MLP neurons of a small language model. Each row is named by its layer, matrix (gate and up: input weights) and neuron, and shows model dimensions 64-127. Each number is 128 + 32 x the weight over its row's rms, rounded and kept within 0 to 255. A neuron's up and down rows have the sign that makes its largest values positive.
A block is one neuron, or neurons of one layer that tend to fire together. Before each block is what it responds to, as a language model described it from the Wikipedia text at the highest values.

Clause-opening subject words
L14.gate61 [174 120  86 100 158 127 121  93 118 106 111 135  81 139 124 135  81 146 104  78 181  70 119 140  91 128 156 175  73 103 116  81 161 141 118 167 123 147 128  95 147 149 120 133 122 112 119 134 107 213 129 192  99  92 194 134 109  86 130 125 128 168 180 177]
L14.up61 [108 135 159 185  99 108 152  96 140 124  99 118 119 159 130  97 105 121 151 137 119 121 153 101 104 109 146 128 189 162 116 167 102  36 105  72 127  91 141 128 168 109 115  83 128 151 159  88 125  90 172 157  53 134 103 112 109 116 163  42 121 198 163 134]

Title-initial articles
L7.gate40 [134 133 153 128 119  78 102 124 173 153 154 166 139  99  86 121  93  56 145 157 114 132 130 140  95  99 111 118  79 128 179  98 104 123 128 121 144 152 105  86  67 142 172 189 180 132  57 224 124 183 174 157 108 126 111 147 136  97 135 145 134 123 165 127]
L7.up40 [142 135 167 148 136 115 120 137 156 124 133  97  97  94 159 131 121 132 160 124 113 105 110 145 127 113 169 106 142 204 158  60 144  87 158 125 135 109 115  99 130  99 137 144 121 137 123 120 189 128 105 122 127 108 160 129  91  92 109 119 125  92 123 114]
L7.gate65 [145  90 226 108 140 126  96 123 128 166 182 153 149 169  99  86  98 180 136 189 131 129 143  87 152 156 165 104 153 114 134 108 139 111 102 101 129 135 156  92 165  82 100 128 137 151 106 117 151 130  94 120 150 141 142 158 146 147 154 163 117 115 178  79]
L7.up65 [152 120 193 144 112 125 100 239 114 108 151  98 113  83 116 133 177 148  74 130 113 134 157 103 127 182  63 123 169 144 127 169  99 118 104 135 137 206 138  84 139 119 143 141  77 205 150  89 130 126 121 122 113 131 146 175 151 125 125  95 100 136 143 110]
L7.gate195 [116 145 108 175 101 126 145 104 121 136 138 121 121 188 116 150 118 157 125 149 110 144  98 155 188 102 111 147 109 114 110 163 101 150 146 126 167 115 122 104 182 183  97 175 173 131 126 167  38 158 122 147  88 148 186 166 138 166 147  82 121 136 109  92]
L7.up195 [110 107 147 163 130 150  99 145 137 118 136 114  93 119 157  52 163 152 155 113  65 102 130 151 158 157 119 114 107 132 161 153 134 136  75 144 174 160  76 123 105 130 132 209 159 172  88 153 178  67 106 142 149 174  72  87 139  97 151 103 140 151 114 102]
L7.gate284 [136  91 135 162  89  91 118 101 179 120  79 160 120 122  93 163 191 141 115  83 119  88 137 114 141 125 103  56  87 146 192 109 106 122 179 133  79 142 120 108 107 162  67 138 137 139 138 136 139 105  75 114 148 191 168 177 117 119  52  44 131 138 172  92]
L7.up284 [115 148 112 155 148 164 142 148 155 140 140 138  93 127 134 159 131 127 168 152 101  89 122 132 154 138  93 117 138 120 155  56 150 163  98  89  98 158 150 111 119 120 122 164 163 109 128 131 116 108 123 186  88 149 105 186 115  75  70  65 144 184 138  87]
L7.gate310 [127 131 133  99  52 101 138 187 113 114 123 152 178 129  93 117 130 107 111 130 142 168 179 117  77 161 102 145 173 134 141  98 158 154 126 104  90  99 144 102 138 116 131 184 106 116 104 164 131 171 158 125 104 131 101 132 172 106  70 140 140 131  85 124]
L7.up310 [ 95 140 126 119 128 145 125 173 169 149 122 151  92  79 101 113 147 136 169 139 138 144 201 127  89 143 144 138 102  94  83 156 126 139  96 138 101 126 159 101 113 142 148 206 190 182  77 112 126 155 145 103 116 104 137 104 167  96  76  63  68 100 152 126]
L7.gate345 [151 106 127 141 160 129  98 121 144 100 131 132 159 113 159 118 102 163 168 149 170  96 141 157 147  79  66 112 121 173 186  62 158 110 171 147 113  67  84 148  87 144 123  75 145 120 130  98 123 136 164  74 115  31 120 122 172 172 165 152 121 139 118 143]
L7.up345 [128 154 193 131 112 107 124 131 119 152  84 138  50 136  95 149 144 150 163 119 146 160 173  94 126 160 198 165 103 109 111  98 106 141  98 117  96 161 138 150 143 179  97 148 175  96 109 179 141 143 158 102 147 207 169 137  99 141 199 141 103 156 167  98]
L7.gate426 [146  85 147  70  97 116  90  94 154 115 212 114 143 112 112  77 123 190 160 145 117 160  68  80 167 106  95 106  94 118 152 156 167 242 193 112 108 100 128 148 153  88 142 117 119 105 137 148 107 197 143  78 135 132 160 132 109 142 129 101 180 114 138 142]
L7.up426 [131 100 181 152 151  92 125 187 136 153 165 148  75 131 157 109 178 124 136 182 158 120 143 116  85 150 124 164 136 101 173 127 113 180 140 120 134  95 117  89 151 118 146 115 160 134  87 109 126 116 122 155 108  76  38 152 114  92 120 125 110 149 167  77]
L7.gate434 [170  96  84 133 139 132 102 157 139 142 113 123  65 140 123 146 166 135 128 169 114 151 103 166 142 110 219 120 162  70 127  95 184 136 111 123  64 140 111  75  97 180  99 124 102 152  44  88 121 120 133 129 151 160 154  86  98 131 119 134 112  93 182 110]
L7.up434 [104 133 137 162 127 144 126 136 116 157 114  93 128 141 138 131 153 129 200  71  62 126 152 125 153 122 196 160 150 170 115 168  98 133 130 110 196 182  55 156  68  82 129 156 169 133 115 144 175 156 123 144 119 150  69 140 153  99 105 154 175 106 161 193]

Mid-name tokens
L7.gate19 [139 165 197 180 138  76 126  58  75 113 118 173 145 119 196 104  75 109 118 158 147 145 107  46 114 147 161 147 185 165 138  96 150 154 125 151 196 152  64  62 138 135 130 118 108 135  99 143  66 122 126 105 147 130  88 123 165 134 157 158  95 132 127 129]
L7.up19 [162 134 139 159 209 116 168 122 121 102 123  72 152 139 133 165 104 115 105 150 121 120  93 198 207  81 181  81 144 112 134 115 107 169  82 165 134  95 116  76 140  95 115 150 114 173 161 185 174 138  89 137 154 158 178  99  76 101 154 123 124  96 152  93]
L7.gate59 [187 115 180 138  77  98 127 143 166 145 146 172 128 128 123 140 155 155 108 107 118  96 154  92 130 128  95 138 145 129  97 162 144 114  94 143 175 107 174  91 197 102  78  91 106 125 119  94 173 148 117 140  87  86 165  74 113 130 100  99 146 175 102  87]
L7.up59 [119 133  85  84  92 120 114 143 151 122 121 157 180 144 162  62 158  68 170 137 110 135 142 180 125 106 132 154 120 155  85 145 127 105 137  78 105 123 117 126  78  84 139 117 107 158 159 114 154 128 182 134 123  99  99 119 162 122 137 125 132  81  89 116]
L7.gate76 [162  90 158 148 176 181 132  87 112 125 121 176 133 130 113 138 121 117 120  90 115 127 124 162 120 115 147 139  89 105 166 121 132 152  92 110 151 140 133 103 154 147 104 101  90 116 150 105  88 141 120 159 156 176 170 106  92 186 116 126 156 154 131  52]
L7.up76 [104  70 135 129  93 106 140  61 131  63 123  65 160 143 100  64 103 157 123 108  43 149 102 118 134 149 132 143 147 194 105  99 149 118 146 149 114  88 103 120 142 129 103 141 101 142  41 106 134 145  86 126 176  74 129 121  90 175 126 101 142 121 136  66]
L7.gate132 [156 159 159 126 146 111  62  67 185 107 161 145 121 150 104  87  98 103  90  70 135 163 149 117 168 105 113 114 128 164 153 112  84 140 104 155 108 185  99  76 109 134 139 133  96 111 101 178 190 113 133 122 148 135 122  69 145 206 133  90 150 130 133 180]
L7.up132 [118 159 116 161 122  79 145 113 169 105  61 171 136  99 155  77 103  84 119 115 159 140 124 171 136  77 143 156 105 145 129 176 171 175 143 188  93 192 156  93  89 111  45  76 139 131 135 149 210  93 159 102 109 177 163  77  92 151 161 109 134 138 121 160]
L7.gate139 [128 145 157  75 171 104 140 142 165  63 145 117 166 133 171  90  87 118 106 109  75 139  87  83  66 116 134  76 169 170 131 123 115 163 115 103 131 101 125 121 119 130 146  82 110  93  91 125 120 120 217 121 182 149 130 165 120 156 149 117 119 145 146  45]
L7.up139 [148 130 192 157 127 123  99 136 190  76 180 120 153  95 186 111 134 112 141 157 163 184 157 106  51 130 122 115 117 139 151 102 127 118 127 116 131 124 102  59  92  98  93 108 185 117 119 124 144 107 188 162 113 165  98 100 181 105 116 111 133 157 142  50]
L7.gate304 [145 195 115 198 130 116 130 123 134  71 184 125 181 100 124  75 128 183 177 187  76 171  97  77 134  78 137 173 152 162 136  93 119  81 142  99 176 137 136 137 176 164 142 109 168 188 102 138 155  84  66 148 168 146  65 138 171 133  95 102 100 130  76 130]
L7.up304 [166 135 148 172 108 143  93  48 117 134 183 148 157  83 145  83 135  97 125  71 153 130 130 136 158 127 134 132 101 177 150 165 106  79 102 132 153  84 145  80 121 186  63 154 106 191 144 116 179  23  83 135 171 180 139 206 108 139 161 121 172 120 133 150]
L7.gate352 [125 110 118 118 157 133  97 120 150 141 140 164 147  96 141 133  79  94 131 131 112  88  98 194 124 122 104 152 151 117  46  79  86 111 127 101 163  71 181 107 125 142  75 109 149 102 120 153  63 131 101 131 108 154 109 117 126 148 147 146 134 160  58 157]
L7.up352 [168 158 177 154 137 150 160  73 121  76 140 176 172 175 101 169 163 117 162 173 151 145 134 109 114 144 113 108  55 118  90 139 143 145 122  86 130 119 160  83  87 121 121 101 135 135 105 124  89  67 165 159 146 138 117 114 130 140 169 183 102 134 132 131]
L7.gate411 [102 201 138  89 127 131 123 168 114  95 112  89 122 118 112  88 103 127  83 181 183 153  93  99  91 101 130  74 140 154 108  77 129 118 117 118 153  78 169 178 127 156 149 104 125  91 143 110 136 154  89 156 181 124 136  97 190 100 103 126 156 152 149 147]
L7.up411 [170 130 135  63 222 135 151 116  92 136 100 164 157 108 136 142  79 141 188 103 147 102 138 104 162  85 120 140  63 148 121 112 170 126 158 126 102 156 154 131 105 101  96 148  38 154 125  81 135  84  74  94 151 165  93 128 141 193 115  97 127 125 170 120]

Clause-opening function words
L6.gate7 [175 159 174 152 106 142 164 140  75  93  64  97 167 129 142 144 125 129 132 111 154 123 167 130 165 133 165 110 131 152 141 166 123 116 105 142 142 123 147 145 111 144 145 189 199 155  95 154 136 115 194 104 130 119 108 163 165 107 105 141 105 136 116 152]
L6.up7 [ 99 168  69 174  97 157 147  88 142 118 130  53 182 152 106 167  75 138 154 143  85 153 109 182 130 153 106 130 113 111 129 154 140 188  85 129 100 143 201 160 103 109 168 132  59  81 108 140 129 132 172 147  95 112 164 144  95 126 174 133  70 127 102 146]
L6.gate48 [118 139  91 138 177 173 138 138  90 154 132 178 153 138 124 174 126 117 160 131 186 111 135  83 100 155  70 100 152 130 127  58 129  58 157 144 109 107  96 131 125 149 141 114 139  85 102 133  72 146 180 148 166 133 156 156  88 113 108 124  43 119 123  91]
L6.up48 [107  76  95 111 127 118 210  73 144 135 109 124  65 122 136 107 120 142 152  74 133  99 157 119 138 105 110 119  59  96 147 137 141 100 130 158 122 150 120 215  89 192 139 104 133 162 171 131 106  89 176 119 113 123 116 129 147 146 125 113 121 165 105  94]
L6.gate136 [121 112  94 124 138  85  78  93 137 149  87 137 123 155  83 165 106 194  94 144 106 176  92 160 108 129 121  96  66  70 105  75 222 155 143 129 162 129 100 126 108 163 118 104 151  91 150 126  42 143 173 159 126 129 132 124 142 116 118  86 163 176 116 109]
L6.up136 [ 99 132 122 143 140 136  99  82 135 147 120 132 107 119  94 115 101 105 102 187 129 128 142 135  94 129 184 104 101 131 168 146 192  91 116 125 166 164 114 147  91 145  93 118 127 154 153 110  20  86 148 185 102 103 126  75  80 160 139 132 158 181 205 143]
L6.gate219 [120  90 102 108 152 110 143 143 136  27 100 121 104 119  79  99 147 142 116 168 185  92 145  69 128 115 106  65 142 125 118  93  84 157 144 146  76 156 126 175 167  90  89 120 108 111 108 116 116 128 124 167 107  95 141 153 132  88  84 131 108 167 128 118]
L6.up219 [148 135  95  96 123 168 142 138  98 147 105 111 148 114 123 114 119 152 132 147 135 102 156 144 175 108  49 139 147 116 126 119  82 109 105  78 129 137  85 124 165 116 157  95 174 158 130  60  87 153 120 172 116 139 162 122 134  87 119 105 186 104 132 106]
L6.gate253 [202  88 139 114 124 132 126  99 110 175 108  86 143 161 137 156  83 132 116 127 181 122 172  86 127 118  92  76  74 145  54 124 104  93 123 172 122 110 151 163  84 125 116 160 140 138 130  97 163 103 193 147 215 104 141 139 149 141 104 131 123 115 152 117]
L6.up253 [163 105 112 138 189  93 136 100 115 137 100  86 150 155 123 153  87 116 137 136 172 131 152  71  98  78  88 104 104 105 143 106  87 129 120 145 121  55 184 138 121  99 115 124 147 103 150  89 163 118 111 129 189  76 150 167 128 121 121 125 117 141 157 156]
L6.gate344 [154 125 121  97 115  97 199 163 117 110 119 113 146 131 140 156 107  91 145 123 158  83 134  88 106 141  92 110 164 151  85 178 150 120  92 128 126 109 140  85 136 145  76  95  68  87 175 105 170 137 134 152 164 142 130 163 127 170 161 123 134  89  59 125]
L6.up344 [133  59 141 139 141 119 105 137 114  68 184  97 149 121 182 144  77 144  58 163 120  66 177 117  92 145  67  96 149 154  82 116 154 148 100 144 102 129 174 171 124 175 102 145 109 123 141 104 171  69 102 145 104  85 162 101  86  99 118 145 115 141 165 148]
L6.gate364 [140 198  72 114 145 123 179 158 128 139 106  53 121  98 125 123 103 129 183  89 155 101 152 142 163 142 112 181 160 149 120 159 125  92 171 147 119 126  85 110  94 174  95 196 137 177 124 146 110 118 146 104 131 124  85 144 116  96  91  97 136 127 132 114]
L6.up364 [102  63  82 118 120 138  56 104 113  91 143 121 149 101 133 118 139 161 111 143 155 149 136 101 107 152 159 106  97 119  86 126  49 169 150 116 129 150 183 179  87 143  75 115 146 131 152 153 143 138 149 124 136 118 127 161 111 162 162 108 109 139 130 102]
L6.gate402 [107 171 111 109 116 195 151 107 113 122 128 121 126  64  85 124 122 123  81 171 117 124  89 103 146 118 142 132 135 120 160 154  68 143 152 171  90 133 150 200 140  97 166 103 138 144 103 128 127 155 145 105  63 120 138 186 116  99 102 125 130  66 165  96]
L6.up402 [137 175 111 144 151  84 165 119  77  91  99 165 123  48  45  64 161 130 142 128  95 130  88 137 154 128 137 119 118  79 115 148 119  98 115 186 113 132 102 150  76 128 123 132 128 168 128 128 185  71 157  94  83 147 108 173 181 119  72  94 159 114 157 113]

Surnames after first names
L6.gate20 [127 140 161 123 141 137 151  80 130  69 176 131 161 128 115 143  88  57 115 107 162 134 122  88 109 165  94 114  64 154  83 154 165 102 119 176 180  94 138  79 118 136 121 117 119 140 131 120 116 170 157 148 170 168  75  93 165 130 182  39 156 194  72 134]
L6.up20 [122 137 133 154 140 126 125 168 176 127 144  89 140 120 176 142 128 159  88  77 124 125 120 130 114  91 125  86 163 119 139 122 131  98 115 125 136 106 146  83 171 125 128 158 117 127 129 137 181  77 188 130 198 185 153 143 123 167 140 139 107 152 100  86]
L6.gate69 [135 174 157 184 108 111 116 150  67 140 161 156  70  82 138 136  92 112 132 119 200  92 114  81 117 140 151 166 119 133 131 143 104 108 127 106 173 144 172 148 137 143 111 111 172 123 107 114 168 159  70 125 108 174 129 159 154 120 105 140  97 165 101 156]
L6.up69 [140 163 101 180  92 135 126 119 116  87 144 108 130  89 150 142  83 115 129  91 142  95 130 137  78 105 104 187 130 163 154 121 158 115 147 112 174  93 148 220 138 133 122 162 126 145  96 183 124 111 198 151 153 100 104 119 109 117 104 133 126  87 125 181]
L6.gate103 [111 152 116 137  98 118 108 133 136  81 134 182 133  87 150 122 112 108  61 159 125  62 107  80 124  92 138 119 114 147 128 154 144 125 157 167 134 164 183 117 137 141 135 124 154 145 103 134 151 127  95 120  83 128 139 129 102 117 136 127 144 148 152 163]
L6.up103 [141 144 133 156 133  73 130 114  71  63 152 203  80  88 178 140  86 148  69 123 102  98 129 117 164 164 134 101 149 160  74 133 129 131 127 122 122  35 159 115 126 197 160 154 174 160 112 109 161 118 145  90 166 164 118 154 144  81 137  77  98 148 118  71]
L6.gate128 [140  46 128 122  88 150 126 142 109  76  71 141  54 108  94 143 151 180 104 105 181 145 188 109 118 153 112   8 144 134 142  97 141  72  97 130 159 137 181 127  96 166 106  63 148 169 147  84 107 123 187 132 103 116 103 153 102 158  77 169 123 146 101  93]
L6.up128 [141 110 151 157 121 139 120 126 190 172 111 195 151 145 118  88 112  82  91  84  68  98  52 157 116  64  78 107  88 146 135 153 123 184 189 120 121 103 145 108 149 107 103  66 195 132 131 144 103 107 121 133 106 134  76 121  96 182  61 109 103 145  97 119]
L6.gate265 [ 88 175 152 105 123 137 153 172 125 157 134  94 163  77 124 132 115 120 166  50 124 131 153 142  58  65 141 115 175  92 136 135 181 145 132 133 155 138 167 179 194 155 138 196 150 104 128 134 148 135 166 153 209 121 142 116 127 118 167 145  99 130 108 137]
L6.up265 [114 179  95 127  75 117  87  90 156  91 122 175 171 164 157 147 132 132 140  93 132 169 122 178 103 116  83 115 133 133 151 138 165 109 164 164 165 144 107 108  60 109  87  66 141 133 107 119 125 190 119 137 128 162 175 110 169 131 136 175 177  71  68  89]
L6.gate403 [133 147 186  83 137 104 144 118 133 141 134 118 147 145 174 152 114 109 194 115 115 152 124 141  84 161 158  80 118 149  96 196 186 153 107 127 149  97 175 154 163 102 146 126 154 158 114  72  98 124 100  94 160 100  77  99 112 112 181  48 116 168 166  61]
L6.up403 [169 135 107 121 171 121 185  75 131 124 118 153 108 152 133 146  84 104 104  77 140 227  97 125 145 151 124 170 117 153  76 147 128 173 120 126 144 136 126 109 125 187 151 114 145 187  88 153  66 185 116 149  81 144 138 150 164 110 147 101  92  96 135 105]
L6.gate436 [116 104 131 135 138 144 183  91 166 168 156 164 121  87  92 126 133 101 152  66 144 145 124 186 104 120  89  76  79 153  95 162 145 114  60 150 183 110 140 123  77 191 147  98 103 114 114 130 179 107 106 119 164 160 101  96 119 132 150  97 100 142  63 112]
L6.up436 [141 125 139 163 150 104 159 138 131 130 128 120 128 139  52 116 109 108 142  99 116 155 141 150 133 127 160 129 111 142  90 171  90 174 115  97 114 128 117 137  75 173 157 131 155 116 133 190  99 115  95 134 109 148 113  82  98 128 146  91 109  66 173 163]
L6.gate440 [126 144 193 137 178 144 163 164  86  80 154 144 135 119 167 112  99 110 116 138 107 135 102  98  77 175 126 108 116 134 107 169 141 149  75 138 167 140 108  88 135 167 107 117 185 149 124  73 134 149 128 196 141 148 147 142 154  64 135 120 156 178 109  79]
L6.up440 [ 87 131 126  91 120  63 126  58 113  74 152 100 173  65 123 152 133  57 175 101 203 191 137 138 130 109 130 169 148  93 130 119 153  76 182 156 100 144 135  99 123 134  62 114 115 111 134 175 169 125 136 122 125  76 134  36 152 180 148 144 110 136 131 155]

Clause-initial subject determiners
L7.gate66 [ 98  88 130 129 123 152 176 160 159  96 112 145  57 159  81 127 117  92 146 140 146 133 128 142 131 124 126 125 109 137 112 117  99  67 102 140 169 136 132 226 143 180 136 161 159  99  95  91 116 146 188 179 127  97 164 149 155 134  86  62 141 145 177 151]
L7.up66 [118 141 121 118 126 117 118  94  94 133  96 170 124 173  85 146 118 146 125 160 200  96 137  92  84 127 109 106 108 186 121 109  97  59 132  81 173 119 124 143 126 153  99 165 179 156 111  96 102 174 196  69 164 130 130 157 106 153 117 134 143 104 142 124]
L7.gate143 [110 105 176 141 119 124 113 123 127 139 174 171 172 180 104 189 143 168 121  95 125 130 156 113 146 168 103 128  95 104 141  76 125  94 150 154 152 167 161 194  94 174 170  82 125 145 143 150  79 206 171 118 111 137 113 170 174  50 138  87 153 137 117 121]
L7.up143 [178 151 163 127  69 146 218 138 128  91 180 117 120 135 147 159  66 127 111 104 152 102 123 127  76 112 113  88  96  91 129  83 168 147 178 103 112 129 117 149  85 160 134  79 124  92 109 143  75 135  86  83 196 170  82 149 114 162  85 127 102 127 149 138]
L7.gate190 [137 132 141 133  98 115  80 120 153 164  97 135  94 164 109 170 173 113  98  93 122 129 108 132 110  92 150 132 110 100 151 151 130 135 158 178 146 150  67 121  71  81 156 171  97 171  89 127  96 131 105 102  84  84  55 152 102 157  89 122 126 101 205 152]
L7.up190 [ 96  91 162 172 148 147 129 112 174  95 121 122 138 133  86 173 143 130 121 149 134 154 149 100 133 202 135 143 200 110 121 116 124 145 185 155 101 167  47 157  83 186 145 132 143 118 122 151 188 170 128 121  58 104 124 112 134 144 130 109 127 100 145 150]
L7.gate233 [110 151 133 118 128 141 170 111 135 195 122 147 108 118  76  97 133 107  80 157 176 161 147  85 137 136  98 117 154 126 102 123  82  98 135 104 173 107 139  94  85 165 163  99  64 159 117  87 109 132 111 104 144  78 110  86  93 136  85 103  99 121 157 156]
L7.up233 [173 109  58 151 172 137 159 165 175 124 160  91 132 128 150 162 170 158 116 138 147  90 175  69 119 151 103 111 141 140 129  74  49 180 161 142 118 134 148 128 143 120 144 128  99 148 100  91 155 130 120 122 158 149  79 146 125  67 114 116  89 129 103 136]
L7.gate266 [ 83 113  89 128 140 168 165 144 155 125  99 128 158 125  87  97 158 106 149 153 152 106 160 125 109  97 126  80 145 110  96 114 172 117 148 144 141 138 109 104 122 122 146  81  38 111 127 123 145 121 150 106  93 124  58 147 140 100 172 127 102 126 167 134]
L7.up266 [215 137 130 145 125 116 117 112 153 109  93 110 107 144  90 173 157 142 116  98 113 110 151 146 190 175 112 144 122  98 146 129 110 131 134 131 140 128 139 133  92 183 120 153 111 143 117 206 112 114 149 114 102 103 139 112  62  67 157  72 149  57  94 151]
L7.gate271 [155 134 178 184 145 155 151 116 187 178 128 149 143 135  94 145  81 144 170 150 155 111  91 102 186 106 141 120 131 145  91 111  72 122  78 129 135  85 153  49 124 169 137 178  81 104 152 108 146  99  81 134  90 153 145 121 123  59 127 126 114 163 125 147]
L7.up271 [125 133 135 204 125 148 136 112 153 159 135 147 111 132 122 121 124 131 112  97 157 157 149 121 138 103 140  52 167 155 132 103 105 150 166 128 133 165 163  98 159 182 185 165 156 136 122 109 136 129  85 161 162 137 151 202  94 111 120 168  69 157 138 185]
L7.gate387 [139 141 163 162 132 112 166  85 161 173 156 151  98 147  52  96 133 129 116 143 143 105 150 120 189  99  97 142 105 128  86  74 103 104 104 151 174 140 121 124 126 114 153 121 143 123 172 177  82 116 164 129 130 161 111 115 169 128 146 119  98 161 200 193]
L7.up387 [121 128 148 118  57 150 130 108 164 101 102 212 112 123 142 128 190  88 101 120 170  86 171  99 139 113  86  94 110 141 148 106 102  98 189 149 140 163 150 150 103 153 134 107 169 173  99 147  92 142  97 138  97 101 122 158 141 130 115 155 114 130 213 157]
L7.gate390 [ 86 132 158 133  92  53 180 147 128 117 132  83 144 157 103 189 102 118  99 177 162  89 122 149 130 140 202 146  95 147  74 146 126 122 141 178 111 113 121 148 161 152  74 139 113 150 118 119 140 170 170 122  82 145 132 144  77 132 115 135 103 131 125 134]
L7.up390 [120  85 150  90 167 128  62 147 155 130 167 172 116 141 102 167 160 118  90 112 184  82 131 143 100 164 125 172 140  94 129 103 122 107 100 183 132 127 102 133 158 135  88 109 100 118 145  75 115 161 185 158 188 129 106 110 152 103 121 106 186  94 187 128]

Capitalized name-start words
L6.gate55 [ 69 128 145 122 110 118 107  89 134 108 183 129 146 138  44 111 139 158  95 133 144 100 116 142 115 174 150 129 143 161  78 105  91  77  68 114 175  96 174  84 117 168 123 107 121  87 148  94 141 137 138 149 109 119 157 122 197 161 134 118 156 167 134  92]
L6.up55 [172 119 102 169 117 134 179 105  90 103 134 168 153 182 127  79 133 152 114 130  90  88  98 110  92 162 152 126 136 127  50 147 145 151 128 136 167 106 139 116 130 110 111  93 167 134 145 122 143 155  97 119 164  71 116  98 125 150 140  85 146 203  69 140]
L6.gate61 [152 171 179 130 113 116 138 119 125 126 151 136  92 113 108 114 174 117 136 149 124 100 159 130 117 121 143 120  56  93 133 106  91 149 120 105 140 105  96 120  88  90 111 134 182 154 134 106  76 189 173 132 131 143 101  91 151  91 103 175 135 178 116  82]
L6.up61 [147 165 143 180 126 185 139 126  90  72 124 172 158 151 171 105 170 150 140 102 125 144 149 121 110 179 112 117  82 123 109 182 100 110  92 167 131 167 152  74 186 169  89 114 101 106 190 102  64 137  75 161 173 188 116 135 143 137 143 129 120 115 107 135]
L6.gate232 [181 112 151 139 190 116 110 171 108  85 203 177 188 109 112  99  98 131  72 140  67 117 132 114 108 126 122 108 147 115  89  77 134 135  92 107 162  89 110  40 153 117  95 101 117  90 194  93 100 191 163 152 144 136  79 155 159 145 136 104 177 109  82 167]
L6.up232 [172 138 171 130 174 138  85 123 114 119 155 147 157  89  83  72 126 118 121 122  87  81 153  96  55 148 114  75 133 121 141  49 124 110 120 172 140  81 152 108 148  48 114  78 158  59 185  60 116 156 192 132 130 167 126  98 172 116 160  95 157 148 123 154]
L6.gate245 [171 100 144 146 108 147  86 199  78  96 186 162 173 126  93 122 164  77 132 120 133 109 142 127  42 116 122 109 162 118 157  41 123 141 119 156  99  97 116  98 157 101  84  76 173 115 150  63 107 155 170 136 121 102 125 162 122  51  96  77 114 124 144 127]
L6.up245 [199  77 143 178 144 180 111 208  98 111 167 137 133 139 108 146 151 120 112 154 131  99 134 132  62 142 124 113 157 104 168  53 133 137 122 150 103 117 138  90 132 122 114  61 180  80 124  84 138 146 119 141 106 128  81 164 163 109 117 112  99 116 135 175]
L6.gate290 [173 138 134 131 137  70 133 154 100 143 176 143 164 123 109 153 105  89 114 111 110 135 128  77  45 132 176 117 163  93 102 119 179 147 134 159 126 151 113 101 125 151 131 123 157  55 147 127 102 165 201 144 156 120  87 170  95 172 142  77  90  91 175 101]
L6.up290 [152 128 169 143  87  90  91 121  38 106 169 155 158  68 141 135 154 147 126 118 137 101 110 120 105  73 192 131 187 147 145  55 111 132 196 123 134 201 148  72 149 141 115 128 144  98 109  41 185 197 140 121 134 118 148 139  80 149 130  95 101  78 121 159]
L6.gate324 [116 142 142 141  96 102  67 144 164  35 144 115 212 128 116  85 112 133 108 132 130  91 122 109 125 124 147 111 185 193 127 154 125 168 114 128 112 118 134 123 153  59  96 126 144  79 143 135 142 121 155  87 157 167 179 143 155 150 139 126 146 145 143  86]
L6.up324 [162 156 114 152 163 174 109 131 140 157 147 142 111 151 108  91  72 128 146  98 110 182 109 145 135 137 125  63  62 153 117 136 138 114  97  77 148  78 101  85 129 139 110 122 172  91 143 133 132  84 149 179  57 101 117  95 106 136 135 115 133  99 148  67]
L6.gate422 [153 123 158 104  95 120 102 167 100 110 164 138 166 157 134 138 139 142  89 184 111 126 183  92 121 116 170 117  94 156 107 132  93 131  97 148 111 144  74 102 158  59  83 159 107 141 134 102 125 209 122 137 170 155 183 124 154 171 160  80 128 109 150 164]
L6.up422 [150 127 163 148 110 124 102 166 119  91 129 175 186 114 106 127 136 116 126 113 113 159 144 103 111 110 197 120 184 133  76 124 132 119 107 155 138 126 193 170 136  60  82 128 145 103 166 146  80 167 151 126 112 119 134 105 179  99 124 150 131 118 156 112]
L6.gate438 [157 135 154 128 104 149 100 136  98 149 165 206 147 162 159 138  89 113  69  83 111 116 125 158 130 143 149  72 162 122 119  89 155  98 183 104 138  65 152 136 142  86  51 123  73 123 132  86  71 141 119 116 109 106 177 157 100 100 158 128 136 138 137 123]
L6.up438 [216  86 158 119 143 161 121 121  60  96 133 133 190 129 131 166 107  86  96 114  65  86 152 166 134 110 168  99 169 140 116  40 121 114  73 121 136  97 121 120 142  77 122 121 138 160 126 117 145 178 121 134 156 149 121 179  78 142 126 160 111 106 185 105]